MLP neurons of a small language model. Each row is named by its layer, matrix (gate and up: input weights; down: output weights) and neuron, and shows model dimensions 48-175. Each number is 500 + 50 x the weight over its row's rms, rounded and kept within 0 to 999. Numbers have three digits each. A neuron's up and down rows have the sign that makes its largest values positive.
After each neuron's rows, "fires in" lists the words (lower case) most often at its 100 highest values on Wikipedia text that the model never trained on; "fires after" lists the tokens most often just before its 100 highest values on Wikipedia text that the model never trained on.

L5.gate469:543514514479507445577498473578591521505458516468552491496488456480493499455538502495503525479501518490559581447539490503467532506530494491535548514490589633501486491582405509548516590514558516386537412576522505446477521456537489489447542506451588501570561401455537447380583500550581579563414436529570547548499528524547512472519474460483579486498546518500537602440534492412497355418495
L5.up469:520473592417526515523473569513561487522519496529493568436437557531550479525462530472415532502557568556523477574490603506442612442463584476472520472480504480468557421429478518402460564468404593554485525524523528505486547507435496441479508458548626625476469479427523413514479441476483458563497516534586507528358444556438504523583487502508478482673505480486496499536532529492501506521474
L5.down469:434491547508469544486528524512569516462588433475395501512505480527591532540518473576512515550490438514488483516551593595546477524482433435461488429377456514457466427531524517376461611497474567473462452566435515544505561474477470560466473465500480541552413381434447462341406459542527469472493444571583492526474401578501523505506503553548457481461553421539521478407443492511499458448514
fires in: "be", "it", "made"
fires after: " to", " would", " can", " was", " could"

L4.gate474:513523484418517489558465473548482518422558438532546550413483618499522467541452494441460459503491470510421426467489492487587434508494501503557566555464452506415519566465517527596490420524522483626522537432423542494513574529531544501465513566628523459496441496480551501606433537506478538554505522470403434501500563532439453536461500500505501455503443478522510506581511565538526439533524
L4.up474:556455546606522482477512533585511470586524481497462456529531526488411510569572515505520459485504545471586528482540536443487517464488645483507454507500537463464383552492437554496588513540368404509508614495519565469522482540537505536526532550568402516492502464578472444538462567491496424474531475487516588469498481477523543399541463549513409539525476562507438465469444391455579398462490
L4.down474:592476504430479528587543525509460456506460431567456479501548574562492509522526425458545532572475548550569516502597488530534535506561611520514517466391502524418517489490676567587538462502454420571521547438450543447494488404566517443499476495529475448457455519525502480534484524489466530485553470493449523478502580519527528487447569451571570478560413456526502480537426441577496431501529
fires in: "which"
fires after: ","

L5.gate615:577471465495484449564488510580488523529535464486486541601471508477468478523505507484412393509399495525509597536459474429514561557387463580443424489526475506456488405484531503530517497507415546591444530426420427538402600488473491534527439590545539453518525443412531502481497408482478481457479550496464436368585580492589464469478506493448517519523518412544550473475485476485507462591584
L5.up615:564490563447515528473451525557441523486542506517465500474487551535467504529457447476559494510590465533487446442480542468490591472613605466553481597488493535584509598376481487489515433479495380557521390524465562453547484515534603513470537567520503416458482502558505539560532615512454451546476553477458518530458459517476546540597461497506506524500381605502479530556530425571521472427422
L5.down615:506482486485419564538382517547532574544451486416533570465472390472437530493456432573428482508358515516437499473468677503545516484502542485527557502409421507529517504424553489481445474515300473627464459519447496527474523472441543539470476561563511470469483527510520463527424538450430550559544466520529501486458528535484474515433490723542463470471478522497465472536484491516498562530482
fires in: "she", "he", "they"
fires after: ",", " where", " when", "."

L5.gate267:482488502451470538468477489429528607554477534552511576473488376572568525581453516532445510506554507537570490516542577530570466485370489499476526551404489447463512518520455410542447498473508485563533455499482504498496517507585565537516472503392463489506429589495458515541509593443422481506499520482529444605491497578517487458486449458494506454493484380523542553570537497441460479488473
L5.up267:460511493399579421544512566437402454534510541530493502539541504445429466503527442502477529535497509483473493573504422564518488532450473439418486473493531577488449500488491575404584572576480450510481433503510481537407430418495475535523488507506474499576506457528488522476462505481511531514440571549503595547572423511489571482425438605506523611454520567426486467470451452528454588587371
L5.down267:411450412517527504565448509574533475503560586445524529500494541518566557602538471485573475480489528543491460513513550507485529495512469502515566521467536512515515503493586456591559532522427511463455510491552479450421473491515526505488573457489565488559471496451531463417507508487523538424549526475550543487405455452503492433465601694496568449455500462472420523488429553538483529465499
fires in: "these", "this", "they", "other", "that"
fires after: ".", " .", ","

L5.gate407:461548576455386480474455463514481506636566433560466479458421444526482561597474563466465537511443447517619520445455549506487542507445596525499558467514565531421492507549433433486515552470547446494469569472541557535470476406484488523515507491519527567480472449544525387452541528494468568489439487469581472454483465523519558466510493619516442538488521465479484463421596407491601390457486
L5.up407:455526567496477535495475476492489526566542403489472555430514530474448484576425438539489511494518506559412458544540488491498542495515464487509488475437525456495525546441503484483449484550472528589519507514476404502439437493526548549587409521522492521490486578560468482510496466545547472445536504389509480489470433555455464441525551531512445475529418590477524451485529512528501533511407
L5.down407:505443474563421517502466613524492494416518468423439466555411455421445478497502482468554502696500533497501458473477449562525498445584477513362553469454552469552522508434521565485589484511514469453540446439589529444469428466541481469502522429482507473559551524529444522528490474504507518392530433531404564495504573544396561467489464434512554530517467506458552435498337488502599530527616
fires in: "not", "was", "became", "is"
fires after: " was", " he", " and", " but", " is"

L5.gate3:476551479572512463523478539401599572575541464500425530462556502471514418464483433476500495498398595418427461538490499529473547475563617457621513439488549511441442489535525489436544572483504485571469477526532499501468581473560477539497512522539525472519461560445495485419407435422442533584501504487419496440488394508524516477515465556433525498589474510545509414529473415553540471534428
L5.up3:594431560486515516487480490516580505522465486424506528450545538544470462536494484489441500490562546595500475496502541469547528530441473435520436498432519497487451499457480483490508536405531558472532526490471429494561633446530504498568433600537521514529437523396531482487532592460498512587392525485485516485561519550533509457522453490508583494521482543460490493538527440469545398493537
L5.down3:445533452588499562586501441484429518429574431574556527458462561460463565573491409538517497577481535464524408508502520569546481611472524451474409516545486421472534532432522523554426550512592526581510468458442456471477462407546446535484411498552463388476518516476440472476514444520469500567499520546495575501469458586516517546534447606476430494526556525574473550546483596522542556501511
fires in: "who", "first", "which", "it", "them", "one"
fires after: ",", " the", " The"

L5.gate259:498461585499400516490516524519422497543547577505385550521466485470553481549391493488552373460534567452473434466496529474550504452471482561577493621436493540569532555509567525498431441588515488560523528443476540509441476522470486580489606556473555545494462582516532545503485537576479530526548507587504509495484480476438550555384436464594431561526543450477457524582443497509473479544492
L5.up259:364536528436540473498381443532477476552489477454513497488523402505473495526479549458500515481476563462507493468448549480470477572532588497480480432510558607569485524522545469544544525545539485505470503516519548569500420407569522401495506534385375518480421500572462540502478421438451488485458476548434536470521513421513521512555451501484452493412496483575523520481515580508465538419525
L5.down259:416511493527449371479440429549576456564587523526383529468496505452466421437460503527532521574516535464496492421484517503454492563468426550569523541534479416503490457584543526529381531470557437444489436521501538421483411438539496572486570561432439457455430570518475451495532549433518497522523468475571449521460380523542544478534552533500448462492481444505449474455414409417467519545481
fires in: "the"
fires after: "."

L5.gate96:475473571429538522486547532478489507476509551546509629398503532428514510568478433444554482530544554560553442605406498517599522453536443455455567502469520478508526488388467479541558390484448546479482517516504537457441459456510583535521459545515469514421503469532559533508484473497563482558355541509519410574478567563518580457438502550535487514441503513504486469548490419523575481587482
L5.up96:363524492458491535516458546464388468540458612513526551426507494550542571493420533480488484521542572471511498561487586477459426504490462552522482481399455499540474482471452557502520491508511449504544521398507545466465571475594389493588531461500514470474505554577598458473535497472528497544506471493559598565578530601578576474464534570510497470476449563453532563502336396528591514441453
L5.down96:461450514476569460444410441495566493546562495490591415484573625506554543518519570584476513468508458534414524563558501571509441442450527611506484512529452529401483509505458499517544487513461529484513504527616515421553449574576573511516523549463495532558504522507477479582501533481561506453596483524507497560528498569444464459487503541578505444560468508524409569414535544492468480506383
fires in: "the", "these"
fires after: "."

L5.gate317:501540525506449485436474551491504480593496478495450539287516492506536499545452565506447465498399531537558427533503517531563430456521542460530511551497547510451502502442398515526542468542518551617560483455487573518503408474491562502499452543558475465447495600533458535578443496408538515524512521569402498535517527551456570513441474509491458484599515478489530500519546398567537511546413
L5.up317:435458451463440563556484524452523437514549500510468519465446545537527484469457404519450492484458530549535523427483473530497487532506521473525487594537398476525531438418485573449455517570523486576527404500495430518439553489560487609553534470551556468525483505554510595579507524487441550577493553444525584508468580541545515601415444481433439481482482436550435502419510604533384547506413
L5.down317:467499467495533507526461491525550592438512406479469499533559519517523538530470445587481517829520480478506454508477524524474548475486497479553508487468492588512426497557564464490547467487397464477447512496585460465535528520473469497435524504514504476516507486431478415499503489494522551518558507499558488438467406526526497463450444828517528458496540453510514519452441528499539478434558
fires in: "the"
fires after: "."

L5.gate406:508448521508483492444516564523493388416481461549587533502509535507517446533430537449524520527529439532526516521468522571502442525418519460521489495369494618595493487520459492496548437493431498584438525513502490408525415458512602487427490549445537486459534458513474477554587500498559519504555518561484529518430501492532525546525471486469522499563440526503537511512412435480593563360451
L5.up406:455466383490471470464467450531566479490452541448406494527530448510477486508519373540422506528568563498470500524495552523478519475476520541548504496480485499476484426480499504505559565452465527422425482561478418476469568563510520501503523587477534460590515480549550473455493529556370425468512560532518418426564506580533470498485414515490471532505440400618418434486530487504504458562534
L5.down406:465543518484499532507469527490474461418436540494560479508462498453503523518508523468505470486559504538531468462497607490578489468542626523512500574510532495572552489573492556433467484495324482482485522491485499419532454355526443464491474446475523508538477446510502494492583590579449518456484501490459465509475579465556496529471522500420597418417556503482552528512517469571502561477496
fires in: "which", "this", "that", "each"
fires after: " of", " in", " to", " on", " the", " at"

L5.gate152:540505524466484511415488497549507375584586480444551497532465526500495559508497548534518526499523416535438528505483502434494477432511454490446551616468482498568461565445457551472490495485491532471473521452495573432452540435493573482494476661456516568475486463421521421492523477527392508548516460526556439519500474520502648510539505424566530492546523504561518504515452486565558480573487
L5.up152:498603626478539509508541490526448457586467554528457528468451502465449491496479494517546510548479511505393409473460573536517491559507473517553467454549489501428569483457447416457429547479532521446489453443491504500511487388459460473493440505451491460477501502532588492485526524498504555542457486501557499527477459519529496449411492558425427526534462488484499494586441466451578505448441
L5.down152:552455619564456458562524522510471514494471462620515446470438535527479507518489450475506477584517469439558375339509580595580552419447538457467391394495439517485502439524468560598457486479538530505536541485458516508536547480519477604529539489490561499553559511591618480435392520440448532510516563463464521487519501498506525472507507492506421532556508532468453566489396446463566473553527
fires in: "but", "than", "only", "such", "especially", "like"
fires after: ",", " rather", " but", " more"

L4.gate170:515503494466512485484580518534491456501450486465517541416584610584487530394449526520528423479537455451389559473425396538641548436629563509410492563537556528450484492527593397441482539473448488513459547416446500530481574539479482475534474534515531526589470518403563465479513476545502524555447543513456531432495480533486459485438449510476518491526535503455518421533485452513527505566447
L4.up170:479526466523555475554571531449537533515479532570408559429569456501491478466563556491509504458480594508480473526553553565559524467444569445425507525447475549500501481428546433538550537540484610459458459540491459457473478646553488466553356415459463491511413556542564528554470440565528490452462506492531522622533577562491507559459500447524556421527482427472454572493448523555448427504530
L4.down170:473502456467530543474444599493460546491414512488544412505525542509561469570424455485495596616543557414540521565505544463487584459597518525429533460580452499431588469466547494501503430515441580535549573513443505567430533468488514539508492511437484529494483482462389411507520534550443567456508461478457461456469438478468454541541500639483486521611443454515568504496474491451501519488435
fires in: "be", "2006"
fires after: " can", " would", " to", " may", " cannot"

L5.gate617:477488448580455522482484503411474562518496434505467556468532576544477500496419477479561423518521526532434558586443447610516577518554531475542548560410511446512424456432516496531501487512437420555470530431457512478478535425489475465461476595521566432473415446455431562527459577487438450530472518592463599496533487513616466479542460468494485487520525453495542526412510446556598543487472
L5.up617:452585502466468480471447531549406489575529480488544502550525536553449597542578458481414501475436441555481510461505502508534576572503452435522405540478439537475502595444566421527530465452484526599518473537565496541471474564568562555495493479559409498531516478541549542509512484456507513496527512512522438607558524528492511487511510526457370458629505545494517560530529511605430504545526
L5.down617:415450541445538472538451434580444571644557523556477553577523455579571490437401537497533474477492463506479520460479547479593539444513523597550487428484482513469616502440502445533424460515409416478459493501492535523550445559440569599573474480587498593524457605515518441498407455454494488577553504461474495487513456532513476502473559566542439520488555561464498489505555494496486488593534
fires in: "medal", "she", "who", "he", "it", "election"
fires after: ",", ".", " Gold", " Silver", "\n"